Weights of a small transformer language model: 12.1M parameters, 6179 steps.
MLP neurons of a small language model. Each row is named by its layer, matrix (up: input weights) and neuron, and shows model dimensions 0-255. Each number is 500 + 40 x the weight over its row's rms, rounded and kept within 0 to 999. Numbers have three digits each.
After each neuron's rows, "fires after" lists the tokens most often just before its 100 highest values on Wikipedia text that the model never trained on.

L5.up558:492574547501422461479516439417478496480457478497521459559504497509528603515557546464492567535492498500466439470457495515439490487536446473466494482535515517566528474487551538505556431553515509567558414557482574497534452538496465535563553544491461531453512473501491540523503516492449540518456481446532504524513484503462436554564501471458448472406580567536447504490541490509471466549524468582565431531496453527461512507507522510473504528497455499552492527460505540492521441426507500512473482496557498487436436531540483540450465476460487553576506357458511448485526450496432482485530493477497503462480489524418463509460521540529456464521545474503493517504477460536537527472497518558521483561445518491517499551544501528405459497560454461510523503571479621451483517519522519
fires after: " J", "el", " S", " T", "ict", " P"

L5.up273:450480531529463540476468544523442522528487505457487488499560532499482554529520456528446535497582498538505509553474534495475523532490492474431460515515475530506575478494531503465470495429537529454521502550452465572484515484487497524529514423492501501474532519493528523475436482554479511424685545538500548478402499455505404466471489537437510576450511516505531518455561502490473490494474443483553516418438470554541470449516530468432499504475526464502499471575448543482471488464549512512484446482524501511486508593511480536515505606474543487533491534474557503497499579460522498523523449463521374483478539461471528431502550459558582479561518532470481515419480465481499503568422493517506499530430570461436531550491498528509501496484523508469424546524516492537453512560502469
fires after: ")\n", "\n", " km", "e", "os", "um"

L5.up778:512527529532525501509514515460433462503567472523489476498484527483517477493561543538510504528527439479457427500547504528499508536475455508510491534474514488533518547513452441412457438530513525485480356496437556457486537513520498506477486494483510563424454470473475500561454484445494524402532573510530473536459505485512432443504441576459476488494538522489497517532502508458604507562477527546503492481557523524489534485475438419473460471508489545544551547501424558515580470503511475532550520461572527504507535539586448495497511458535485466511531509582550471465569423523484463476537493471512386521539481504501489530459486569442500509508531473531445418475503524466424497504489502455432545517404502540444410565491562446455553501550476469495483542514475514491511531562438525
fires after: " C", " cons", "ag", " ag", " ty", "T"

L5.up207:519528526534489425470523455526522491455546489501497440583548535420421532536528577510447429503463539509478410520525499498507524538510429489589418574457550495434583471497486510475459553541473522508489520457583600464536514549460556500478505416522520482459546453498427522442505490485483462531473516537443546516466535512529477502548516444503519477548519450527430481503502577521537515483471473451431462505435456469519479557589440544486439530547507487498528505473456521498490547473495505520514483462512471497407472569519478508491489434510496475511463502582489498403528484473437500477532514507586451518517519491519512598481531484451499551483507498451529498528521539585553536498489552445450542576414440492487505506525467511536485475487476526536464492471467498499549505479452439
fires after: " V", " tr", " v", " M", " a"

L7.up707:511538442461515541519558487480523468513477496439476482508475455433518542475500608557504488499536486485488544560509490490520544536487472487526468512464457507547522547526531507486488511502469528515498598549484512557461497545513458474520473426485521508480492577489426569513478437535478594547517517458472472484559450353442492522521543567521453517470558489503497501489515481557491440461470449400531453542501449503559463493533459530428432543515592544465531502470546484479476502494507502466389522519513525575510477582540533473547491544546430545508457503517487511570485494488463498499458539529449541470483447536508520474489491531510454474543516455431527440486522518465584502454421496465444486455431527405469481475509589559476437484497477465512442473537518494452487487499565499
fires after: ".", ".\n\n", "H", "W"

L5.up357:485503473564528509422495478484423520518480454486516545583512545517491507473585513582471414518412508527427494472449479521559453520507548442508534482562379492512506467486467523498527544496537518473484563536565566459491502536491561564477554479562518481464452490472514472503460486524554549489474539515481489507519548480457461473431514441539539537498481523481492451447566512518445500489548480429490473545489485500511561550560499607421506512537490462481461495466528497544509514478491571470443428501522445538498434466511502475509463504549469531494431504511504491481477572535430454516493506464447440516387527457446453559474506527518496512418517504511554506506410509551529527522571514477471497540505516469481540605576518499511514488466559517480476545476416558474474480466466524
fires after: " v", " V", "id", " on", "b"

L7.up64:465529531423471519533579465516436485557438476597497419516479506489482471500456475487491480492572465499468452471458520479485475503522419526510477432503541525531494471429492530495573467595527540503530384480417598602497465531484472599519580444469461540513581494490430523532456457508473422508536528544562515505483492528455430478500458485486450447491527496477477418515565503581583577535443504470460500528519521463541521539508498556456409519509489495491528533502494476518517520504537538524495494505562487449470473441567529542496527452474468559495479512480518499437523491448493496440543484419512428520488502501437441508486484495532540503502535540538543480536498514499528557497500498521494505522432506427540584464515492497442513529564483487514507523474475551449474459501475462
fires after: " J", " l", " L", " t", " T", "p"

L5.up619:474566482450470502439578397455528523474491485447508490548487482487412460464550511496479471482575540557449484558520469493523523547434520513567537493573505554544486452448572526450471508478487538511448571544478498466456476548516517431491463476515443485455497512453450474477528522527494470453512542518443515503455499447456529505498440515510482421472553497473480512439472486535409606469596463438560440507499445473500457506555553514530567566602505474464524432479499451520543505470513525485508524450443474492446450508466489485470507468606496507464433450498569495563542551417496493521486492440467508542472552485515475463474556497518494567438527522495465514527509516506575461524505526507481538543562508442467529538550457525485473454501520508497521523517541470543489504534578564
fires after: " pr", "x", " resp", "p", " per", "re"

L5.up585:465471523503486515487463483486527533482502442420469470502518482522541493473511454486474515480472546551530592438482549546564479511482559514523532513530462485452505524459525501563571509495525530495392470474500508481457493491524516484428461492460516504523514559491488465411539447539528433443490546598495506505516511536569442467498536525484509518489544488480430585520489451483468443496488466542472497469456495471429507527476473540436465553465504560588498519569451492500471427481482524543388476538495487558505532585479473422502432512527507510533565562555518493441430516515537465490524507478492445494437555531609495465455421582536562461488496527502494441516512463548524458508495481480519513528546513439529534504500581419456442499550490496481476432485577480528464596499471483
fires after: " le", " f", " st", " Le", " be"

L6.up189:528503555465495463469536523536580522485508454521514450550468449500497505576517529538463510549527495571483480520519539550524501493563557444482534529414485528500510478496466474523510456519529509473489549513583529524550419556492454416511463386518455520570534520517478461482488555500535500536492461511517488511489575463522523562515562527426463507482541521505437562507447532477537472477519512444475441499524455496414531509549539528454489459500499461546466499485501509568488530467457510591471422476499490536429437542533468484525545467490482567529462482523453461468448562461431498507512508504554476510535504468476524561429527527538512561525489481521508510521419454514456502432527469479526576586499479425522563473527592514489426436512395539494403498458489577531511512470512463
fires after: " \"", " (", ",", " of", " .", ";"

L4.up377:462503614476501463467489482516437507542421518484495532450563520485521558512545514510455456502464555492469581516523552548511532538444516407491493503525493521519470537454524418479543526591484530538469460461481534471454453459570516551531455419456474488458493509470487479449479482571462551483503524481452509535439446482509515371551496439451494489483516568533507538454534574562517586495505465592508455456447548532619449429477534517534501529502492459439518503511465515529527485471563536429484489433517508512498537544485496517510597497473518460548419538520524484453507493463458512486485532470511424491447515508480504469462483534492524484559495485495510385525483493550519515554427521548571533514466465511513503477529570498512480454478535505502433489546480504470516450507522443
fires after: ")\n", "\n", "e", ";\n", " ex"

L6.up467:576485534519523535476523500448464485442505519498458410567540558545497485506500591524502445458429526557476479517474449425513505474523517472592515569489501502498467617467486485440547472481482525489544529527484548470442486608469540468483491576502574494504435540452515498508537476488486472466475536489488511515451506442516561521472581531511561427507489520544512504490495534472467533491508512496453523468455467521496433448519475450501484490579536472443466469514462461521536490449549514540531498535473480495522577515463526485501428470462539548560543529509494514515515460472463456550567369451486470544438433512560515564475495503504521453513507490491501421513564467488460611534495465497518533480496534502462511550624537551511455552506528499574529530468490480522455557487465449
fires after: " re", " the", "c", " f", "ep", "1"

L5.up162:486463519446462535470528479481456483501533483349498486540565427428503434492513515552480466426541529587508572468482488473583449502495542500516548481499472574512470469522499495487574511523468512496459499475501510479481381531498435551460524473443547539472466551567558508478502514507558535429483489513453506517521488489512511542496532429494519496491504511523477477454465512444503467546522457452526476480547539501441553483568518542527356522448428525515536425571521487534569478486467539445497498456593564551452457491542497445493503501562520519554554540504492525564493522495473564475533515469478462501469548450541459575404502524520530516487508503468504450466498463483500513538503569461498479520499538489499543489526487528478492509483567462533460484545493434595500461478429529
fires after: " A", " a", " B", " b", "as", " for"

L6.up572:500481435554502457461519471426486483519431471554496475474495558512464509535539462579527551528463445461443496476565462511554527474449446543518544512424492458511509543527541479446554450533493509518477485535527505559504534498484475467484454574482542507463559495484536450501504506500542572518410446408459562474474486505456483513498503424515492527519530471518513447502474515512564493493572535587491465534491467440546462440491519425551505496518471542525526552534516521552458533421513500466454463458507524516434519574466413430486541468582491456560497478496423442492455454474432508538434536485475490508489408494551515520413557490499514586484545482485593478510489520510565546433520449484511514529509507505521474501530575563473487521547487478506478537477469500543460561591477551
fires after: " N", " A", "ian", " an", "A"

L5.up59:483581535543503418508540443561531432574486479520513439545555481463486519520516527517468497547499465517474435435500510554489550519506505458519515479470466525564558425446483505481572473483510522528491530609487545527570512511533470468505524512489441593476512459489477552478486490532524499524568531521501569486530421458599503500369432496470503462513511479543449419462487427465546508461512500514543527489504452500456479475589476479501507541546546516466496511514423449507504542424543463523503545514489523512480426555515557509470460490517479486496476455483501442482513518431501543566452395438462419502520501453489534508487458483574526550449577446474443479545482478477486469490535498477525514504499499537512449492518534542519493550539594496434558496520475534474471425550535501
fires after: "red", "re", "el", "p", "en", "l"

L9.up753:466501493513504519456555459493500499525543478559491413554479509585439474541517602468461552521518461485546465500532448508527469516515506511541482526499536547572492582457535490513475508428481520576520463569490517511514529534453480482498529509454481468463550474486517502476502450509446533435462543495466483516467516416454543381513473467515478524515438520536526465495548491533528539526524522504497424543468468533546563481523459487525511504551439443438531601528506511546495432470518471513426493473490534507506490447478544402541589526496557440613454512496520560487545452522439490486525574460424490546472511508484469532500485521468471624476526486447508565529450547520573422471500414524504421557504498486445472479484566516467480487468478514446538521476485470530501506508476479
fires after: "1", "0", "2", "8", "7", "9"

L12.up731:492424510469434510502499503544454503482510493521506485439509432520536522501550473470431513407486516573484485549556466439478489484470545547549517492532476512489497483431486492507474530425508551496509510421541503530514502562452439505500494458517479477494566495493515528553436497522530547521531504590493625488526467490468502501492590497467482544541490548499494451539518517524500510515503484604510511524535413496495497526512506555561453565580411487450436529427443453534525455524484506593480468498496467484501460539503539488517531494448549526469517520513578435431462556499414405491566509534512493507452494427480503501518460568527467512501475530449527527420382517548422454457522511516440471505549451478442454569477533490450501509524553414473533508528503506496464497514491492
fires after: ":", " d", "):", " con", "°", "′"

L12.up212:481459470483458503500541491526556448438530514500544502505488560531518478493478568529433552471463495462471541437500472536524448531509501470530428497428515488530553504525543520500520575538418510447466557519548502534534483519564531502485494573492491456526562472470469509519420496452550409455514476483459469518407579542509527494479513530481447469511545486513458503545514479562555536548499505519517540504525558481427525463531492444549560520615450511524593484504500526492477568458542485488464489473528502504418481464587533518605534576501525530482462493536540500546603474483439480462530510470488470523482512479489494536454508450410486533469481522484541497506524483522457560540512492465436528422448495432457496450508473531504483546467421448492616489441504437465465533441518503
fires after: ",", " in", " of", ":", " at", " |"

L4.up180:531548456506519496509575464441482472488463401495520410558442435484493439521552491442527516395494525489461421506537425453549521503523520532515494532435489537533525463466536449548449475529560519455518514522530515488472479556549494422491466560513557563552476444483514479437515474530534500547527540522537496520513558466516512511526504411488480510525580487465510531472524505563548486510544496515506479548501472446533478533588477475515557512501470422493484505500490449544493524504511478508517553426471561510440453471548506542434555445526419487555405408473506483473560504475513481540454462466528458496509523520562483507456598508441515502376493512479517478451480560475482466474497482449528518554469495401503518518531513498469503503467493498573511538517552590476518443552517523
fires after: "us", "ord", "iv", "ic", " g", "v"

L8.up156:367595515452551490533517444522451452446456411483515492580440423461500477536542507488520585481581602521502492527462540521505434521507490445528577547423488519493512484537486517399490431519455522450506515511466503508555513465550475469532497506567445443542535495519442530467508477512539453513544590554502497530480525457514521469486540510531490508487469536482461482509509455501515529470471529543556436504518504482418525459520452487479487522437532457537539571530444502538478505514411578544501479477559525477440529531577548445530517515475505480559514529485492516484427553473508491533473487536511505491484457459546530529453525480526504513552571572422496449396442465488499473524495506497472582478483510478436492489515552448512469479481474539488519501473546541509481591496521470
fires after: ".", ",", " .", "%", " the"

L4.up467:470523493463494547528558508467450468468478411538496509539462527472474585478550529511472487437508506521478533519526511498465433450503462493481500485448486510554515456531513412463529410573514538466554516509513519491467511530411513441478493481560475462504494499470490465443516440515487508521426498503515513471512564531477492519553481557571445472481508418526455571446476569612487515487457435514542440446460425555569522479484501501487569538482539520427507537531489513567455459477528517518494494447491501514474488485539486454535521507548412604518482472508527500446453489419505503483446501458542484472476509578509484494543539490507503458422507529521421489494515563531506514494478542456584628539479488477472605498536500533506433461510453453521480562480517563547474518539565479
fires after: " h", " H", " f", " pre", "h", "av"

L4.up226:447466441566429564489567512577532481536519489536490504464554521527514504429509464504465518452571521546491532467521565504516444565491472499499556495485538515507542494560449474508471372483508538452536501470466553502569494495488474470493460451541515467455481503489479469543493468529574536484494561526489490581570442466527468436475496446472480481479487518491445513469433460504501451509439447488468495518516458466520498503512500467486394501476479473514405518466401446504497488496442485480482512402554489536429518526534423511523482531564608534515531554527495517511604435442503517442497477478540486537432546539462527620490474497508538430534591500550492483471493406503516544533500507468526537479502563508455521477478545513496537544555525481505456540478515522539507504543464474
fires after: " T", "T", " M", " ty"

L4.up545:498505493530528534479500491487521452484430513470498457557578547504538492532637434519472457520557533543491491487531522523539465479474496509567536556479475581522491504477455501467528455569475501481509492492488512462456534563542495493473373488540504479571485480524492512488432477474470520477512551460536552481510546477463420527520494500484488476494536454523500483476497492457543502484539529506546539510446491402442468459562488486452525514509588501553571543526444505500542555466454557537450477475456512587459528544471470441572558469471559514483544503548529522501499481541411459491462480495501423442449472488470516529447465490545518534539590503517476422541467580449446526456536537485488528522503563552499523464431449559465463439509449495469410454527438518490485540550428466
fires after: "ru", "el", " cap", "e", "a"

L4.up470:444504583509523491464499427473544493408545494419463499454504430468520492536484481489405487425511534542474520504489494504483492499513533516466558575455459536529512559472499491515509466508481522503500479459511552506538465526488423536469505374474417461493588571477588444474563453502462496487501510514511510490434522538453527574568569493502519482454494497625480491521581533521526488513508461532539497474457589440483486539490586469502492528541457548498448478527498514489534424509463514464475484478475485519478519464599517460551575517478504551514499466511524489465530506535494445525536496453517489548497531496584496514471418553546523514470476545517537478491501466546450478492467434489452498523521503414556492504509632510453496554476531536504467485560522448490480545509501417
fires after: " S", ":", " O", "):", ".\n\n", " Ch"

L5.up561:511502490442497554441522494474524506496513525453463468557503511449461517521510557507490463438551509490519493463474492522546457491507386575563482494503482533530499549525448515554472539508489557458490499477492552499505540521442534499441540562551525504550474531471472422405461512524499564406553547448491496460534598451443542577514468474488496430503464535507495475447554525519415557444535543569455481410441509520476508512531533553498505533489499493505442453518528563528498498443462522480518492452502445513549545487515490515517503488522463418502533454598429492517477485557493527469468555495493515438482493585563451508563529527451507527471409475485493504508482454514530538528532464449512554528421496436479448532548544503506464478568433496492445493547507504576514424551563454
fires after: " C", "amp", " f", " H", "eb", "ort"

L4.up687:469577544457465535501551512486473453474443505596489455496540481502421473515514558457468520502575436550533522489469461476552407543517474532485437499508542549471500569482546461474514483533462529551547477491539491511520534561407463478542451549503516597486476454513479456478523423466475534531576514478532553506437447501577468427472546512559455546475529461506484446469605495453473485499528463448510466548479466512556510527543503519425524513508446431572518497563499469590487503444421497496514513513559550491539483505530482528539516464489444518490558486487463475456524536444518452501490408474454526493447480553535467526549460472546509525495477502425509391522491483522454545528492479481489509441517517521563525520519491499483467558557542460479448473486535517512474427488469414
fires after: " R", "on", " J", "ie", " N", " M"

L5.up294:504525426510462584496560513555536504485460490486539499497403500512501499482468510482450490470504503537475500523513538535595438496507472500489553519481460561502563534568477492517479518537543528472497545522471534497522482508488483524484508474537555509434514542523465587463453446539510430559467528438527500534482523520449520553561403508435398504474516598477480485504491560468500510496536449522504454543523492437497530434487482478466527504509504590515597494521481503478576535471545505483464521513545527496487507438566491498560526493488528521569441542458488515476511465529559519465508495523542450433453486456450491522442626479555483517560454529510432441514496473507479579513477466502447525432511463521514378495575479488514490399525485489483453496454516542526458562396479481
fires after: "B", " B", " b", " L", " work", "ic"

L7.up714:460573517448466521497551446517489499436568438493479508546523494537519456493450483507487529495522556552564519485490476500546466591454504475476513549507478486446545519580463491529458444501541530483544503489504442506495410445470454473491480467526595487410512422555473453428505505569492521483507547526446456496398529491474505373519511518533477541526441491545490489488512545508488500540581515524541479458489470454489487523476490499451429505535531468512488532556458454561487500482473576503496550546488537510420499479515490430528489516493469474565498542446514479519427526495567508524490489444485498500437495439491505620441432474380509553516452571556513434493472484542520497519506507557525461532479475432474420539525542494495494579549551517503527468504505468516468554535546498
fires after: "1", "5", "R", "0", "9", "3"

L7.up328:436540547464507504428505452437495503495579514483474541494400500522517462510507533445403502477479505530508561544507510498490487477446435450555520562483467437508529524500480494530522521567507522496562520519445472500532432465555524491474513495548527510466448497498499510491503556529495505455520453478429521532447527432477561501572510523394487472515501494510447581512463522485508472533487492503457415424511541504481476533500517521556479508577538489529532535437454531535515513481473507502420501447532515643443522523528492545507544470444512513529422501499478430489402481490461558505501492478490489452459533527536462593466520491471492579578533546455544505571454395517512537483492549492493573541580469470514553461476512456478516452491467560506505480510457451559558577493523519
fires after: " |", " the", " S", " and"

L12.up597:586486457480444541506548509476424481460516512499451542525505462482545531502517471552478460463506443440519534535546493509514560526561442507528525475533516441535556584476482502493559497494421516533460592512499501520537527432493461513499497452451556513506488507509457397509518514519515513462438491432433628520425538481506498534448521513503527498506515515509472489490494498486479579515453461501534456523518503464490471515549446422487530578597526530494516609468527492516493525479516521477527494500475540478540494407502504462567539576472578477622364539489471486460498549483568488520465518441482538457483466532568449503513488466518571496511499530479480479501511474517486505479428538494481528507412512487519400553585566545504484497516497443499524485464515506478473482475454467
fires after: "1", " ", " v", "3", "-", " the"

L4.up718:408555548509486478488508552534457500493524519462515497512520526563518508512513476577506506470534463538511469479475583516517497487556552493528555527500441531462538550482489485463494554506467530442524402541526528437446494462528409470431479493479491538460492403526468470540471406493550526523476561512479527482505469504462491544489483571511484491536552530493460550508519493488520508479520471527527496568461497547462457535564452557438426482522524485562411489377486432530462493473510544532424439535560508484498412490479488504517519493516493487563557446497522479421540511469501513526541498459458435448499495468579517464545451568533446498530447493414585461571524530562501430530484453484482485453444552506548482489483517536518457455519507415478562479543478527531418505525467516
fires after: "-", " m", " M", " one", " a"

L6.up873:518501551506493491497502492533564429479540509486493521499576512532499462517479473476446523491529492523447514508495488486544497499513511445500478551530487568496537510528500508498491488491427535496511505512531487500560431392615441563486539465453452545472532512481447474418532532542505488390438532512488488423477508499448424508498469535476436461523511552533460533459532460479491482513483499514409451492503445483501566466437568483476457560502600557457533478480443495472549523499499462539391497468606515544501557525497440485485551433499509529549453531533545533505502534515495464443519486488512491510427515506463534549472388516486509488574462519479466527438532450519541571545505537485481516487506613490451518489476565522371474464514472515488507486465524516485488581482562469
fires after: " S", " s", " J", " Bar", " |", " Char"

L7.up667:413475427475525514517565513479514478474497502519484466451478407473516418491502499501474538490478523491467525500540536526475436505523450489509579464474463567490521488511487485475510429543466510393460476466500519486503515435519509471466521509500577497489484455533573489531478519501538561506502511511587509535461510429490434484507548439466517477526485510530452464455442566483509599486525474503502452515514519490499600513528559536482520525430535544465494498531520558579427521474510565505508479475514542471438523443516509403557593508503559524463474494448524526467476422516518557488449523495502466515464369537494519599490557574447558464509533484430508453520468558494561499487540563478460524455520531515604487525580556530480536514471508448489472464523536532574491512501489475
fires after: " a", " A", "A", "av", "i", " C"

L5.up344:541508465485537500516469375474550471511520398491486462492518497536387521529477535568482455479503482519469508492481487558547514576445499517530610501448487548504536455457535472500506467494518513499513448550492539513481530553578525540437522430526541434455502551428396581430501493468507478534534565576512462531496443515497492509532562480506533503491506526545482411529554493516489547473473581479508550528447482500534500493446445488520537514538569508491496539495478446553469507508517401465510469454432496466523591474511503477538520553529502512466417479503526491511503487503442520525494544448517502551492500473446442538451507605457493519472440535526504500497455442499538417511503497486504417529454553476502491493560537472508491534541487534563521484468529453524385514476477454
fires after: " s", " re", " can", " trans", " the", "ing"

L8.up92:484571532525523470462536391440512451470490496503488424462447447446501470459485543470495541477439564557498467527523466498494509511508458499441495550460434518558466534540517513518501516506516548429528532563493562512477468459552439451446470447575480483481468505516424548467533511529486528557533552477554504539492455508470528494510543530498536537512543476568488518458406557590499494487502448535510454530505539458531486477526470497469466567520458500463485586485466397491479477499465475503536526477555506534454465572557524504456574515558451535503517471500482461459434567511523529497460451457502487464452460544554519469447518605534512461552477497521531441501422507463550423497532506433502509521427481434533436518476550482487453512533419517594442497495563485485480486516566506
fires after: ".", "W", "T", " O", "nd"

L8.up293:506596493481529477492593445545526475434525543594512468453469455474475511493590490482448480436476538497547539538476476539493474476497470459455542515498570515474604576541490460520574480563493520465457437533491500469476431474451460552490449534498533476511501529467481486504517491548486470468513480528466506544432516539564566486467509474508490539427503510551483489491498472453495523521530505463496455531484460494386485465582430424577451489476530458521531516520500434523451493453480480554471503498505565508462535468523546446557543519523531581522588544474527459514493536504570509482481451478468420488478400520547505508533516500516548541463473502542515450563507489517494495488474471513477470551557446441504470478478534540538474492431434477416552481491602510465427466438499487
fires after: " ", "1", ",", "orth"

L9.up883:504528563444474567487568530426457493461494462521476512453484478540483533495515529464503535482520591506469541519433491477569449518435495420503606505434428491509572457568499562522456467533428527540531511479478512464433480523496491587486545545471546520547454497544505416493425476537558521457485552503483567480511529485478441443454495525514544465477547449539455495511457507546482444457513471496572452479465507501457489509477508482421526509479515524464486506560496486548517483439556494528481493440493533503490547520512502418466498483492414617584441519488542452508501573447481540495485487494442455450429476509492431539388517500500511514468492443541547456502498461543562490509502541500537545511519527502518450492518508508506498550480511509458515475523622549532456546554519460
fires after: "1", "2", "3", "4", "6"

L6.up100:541507453511525484473512472488490492504546470513504432546438485506473543491514581463513450495439502507474494558516499474485493522525510538529570572455455507576463433444511556471484492597517518524547532540554514506531486487474544446498444493542552601575501462413512514466503497462502512553501547481502518473514452491526467537459483494468537425507511512548483439511588496517506434521472545518474556435488528479516421472545525518534479536551560471452476452493480446580507467445490407537457420473492458509477483504540576486509530464460506456510416499488442519476430620502484520584483507498531449521494492509521512495540458488541514575525565513533508542482411437479447453474539419447496584501511475469536524530496503493450469467521439488474574541477596471480455458440473489
fires after: "p", "v", "av", "t", "l", "S"

L4.up512:484534480454531567463539522502592458499485454518523466492513421510507417436509517487489452494553425507453452433590414537478513570513480478518527515436533542480495528529513480510542525469505507550548529475503502533594455508493539486515435493537501598575543514523494472524518519512466528492511528494512561517432505496470434527454508508445539458475543506500467433428496488548439514523551464513520475479486469427503507519562577456473520497597534487420555471502492466550527449473352487464493508489572458502489510504512527420597531468463522489535497515472463458495507515467471479433561463494547435557522573533412498492459506490454511508449486444424528441451525456484448560472525513480471538475532487486512507515512587459519532532506538484522502521487514515568507530499523418
fires after: " G", " B", " J", " H", " R", " D"

L4.up700:517573513447420457504475491440510453488503498474510483489473528486500459502519551480426562519508429520469459490552414472561471455488499486470455452477493483530541489471496471429518562479462549489447464534517521458483472508512525535444479544545493480520596541481460510507494462556521494524536510528506516455432523487517533426501500549496526481499471508497492566533528551551607522445433528538519479477519518482514562536577492602458425566588449522560519510464492434535560514497454529564494526521514500555503492470444447487594596459541491423511459500531463444436528464477426488466498537545561481491516493487477506545514546546488516486564514440490464505537467536516415479531458466425536430477486438475586484481495461478505525433531442480471575518468547494531453515520430544
fires after: " O", " M", " S", " N", " o", " B"

L6.up626:493487574522527555503485457438521456446483422459510436559478555509450588479457496535482424462546609489534505475484502509570538576438464489547443491500478521471464594410432496471515538574500541543509468581506540428408524567481495484489511432487515557461452537500506508480520507486513545445532529565519459529477509489534491543583509522505500491528496477573517484519506563515499552478488515478500515551422514436518534531462452483514467442523523528579483480576395470483438535467489505501475551459499493496524552514450529465523538506513423432560560484542484473442505460426518490498455566437485416455455528546513486458456491508507533530466512552482511480477527501547553566512494522423504567477505514503551499493526508533523536522489508513450459469479456488543498559449460530
fires after: " re", " s", " S", " be", " f"

L13.up690:494551490508496511445551451448554575529472557488519487484495448493491485497456547552518456492578489511491524464492466524543545491440508477576519542417537546498554598513483492396535524564530527439556548564490510514447501489613479421457456543604527452533467563439437436500541482549507443503489484472470542505475544480441503471501513541521501436509537546464470540481499464507519478524555494454482450567454501501450458462536497484483496580505481505445531487449479496559539479478474520527464531518507506560519513555488514530467551570557565544448463510528429516499516527484464506594511454492485489440472494498491538451429524504490508510508499506491451437462429521419512513486478495473387482481504414398485541434494481483473548457490448529477512458542501528534506520506471434
fires after: ".", " (", ".\n\n", " \"", "\"", ")."

L5.up486:562548510515382552464545489588545507479530469513514486472542487531492518490508503517450541516581556552495432540541452486544429491573497455489469540447440525481552486520467514520495519534483523451521494496516509499560432532465434492532470480556460547567588547526490465515504462484533504492482527551496522475432469527454572479523438530442449529459479550527416484455496491481551512480472547448511457483518521434403477480566532540417471505522473504502515463451480445560496528482481492610480487499551494550491542522554481532538511542471532596570487542445505424494506495475513533448478534458513511537498516536526443539425486479516579538528505480471481470549490436545381496514510503517476490508546545518560482494493539467489448479518452510470508487495474482419392463438491560
fires after: " B", " Bar", "b", "B", " O", "ill"

L6.up221:520536491529478491557506530540516497519444489470454421520536456530471494390494539450464455504473587468471516478572510522539501513514471491519501438478603521540497513553476529504428564471485538479470523570434460508538449583501471497479430500446470525508501524506382504506470463480479494490462500481427541476569512416412497455510458512517541487500523524537435468460439565473533447498500499495520477528505464580500598483475529464547491564577470494499569552443551574524410488457509418511531501489510487533541490597470528483576525480565481428542517483501512487473519438537538562462482487475446514518510511585556464462513432492507545535455511515497536472479505550499490517540466569461495519503522481470462481510494530580469528434482456427496463467501546492500437499509448528
fires after: " ", "|", "2", "9"

L13.up659:495491520500527466527527571443483467518473461524505491543545514508513483502516488512486476450466468480505484543464483485480556496517495492487521414491442474527571529452463571442486515497530524467534463524552476509522499497460522584448474440480488540479464467450474488528487526493515534536477553442484487512470473447419495527484528518453534503472515476488471390415552506513509565520482548493503557603531490510460514494506514447491501474567549514541539547489422510557435549511497477535432528386538497519472544522584480517539571509487510543456468589530498506457403407519512474520492439399463562542504490443520498466467409472485500528551489528461533505549471478487473469546474499429445535605562447496459470582568538495428520541523454559508508474473553576504474472460480551
fires after: " ", "–", "1", ".", " (", " e"

L8.up227:463464556528518439488537427484501475473536510455518503491440541570448521503438484509478502475470509468490423523583498479511506572509567412510472507608501487487519567494446549494484528479474530501492497557527475464496501490494444570507491482456542525482499487488513459500433538583512590481441537522487504487459546464439473483494501471543530563546553497530451461538456426514542514506606552503510511460495533534409530510549495447500488499525492479472437494414487452538542428406447526479489497513558554504542513472540433430493592519427536552573428452511508549485504512452438454465449529466533447517455424475502451541483512483555503540515475524500522509544463524505510503552463479478509544508534588599528455477498536544543463432484481490451482512469473524425541540510524483
fires after: "-", "–", "1", "er", "s", "i"

L4.up455:478588492540483447507513458489486484504536443449494444493507492460484553519461511488492415508485468465500486471513506483557430552493549510525447541451480534559569493541549501465539463528428523421586434449474535436434509511467444587483542542502555471464468430551463474575470485543527492465549471485500549487466497516538525485441507498497491491526558490518503538495515477515475496481532457445505493532425548482542458462551534523556482528489537495528447466544427487491519526470550472482513483568526434544493486439509545444467498480477479545550503505593509505536539477527513504582542508492518468545494520419553433618516422539493453509579471469391494466546484500511528471464515432438406507466494513461472411549492541523517456555546461488541564499522484569550485504527483465
fires after: " M", " m", "o", "m", "ri"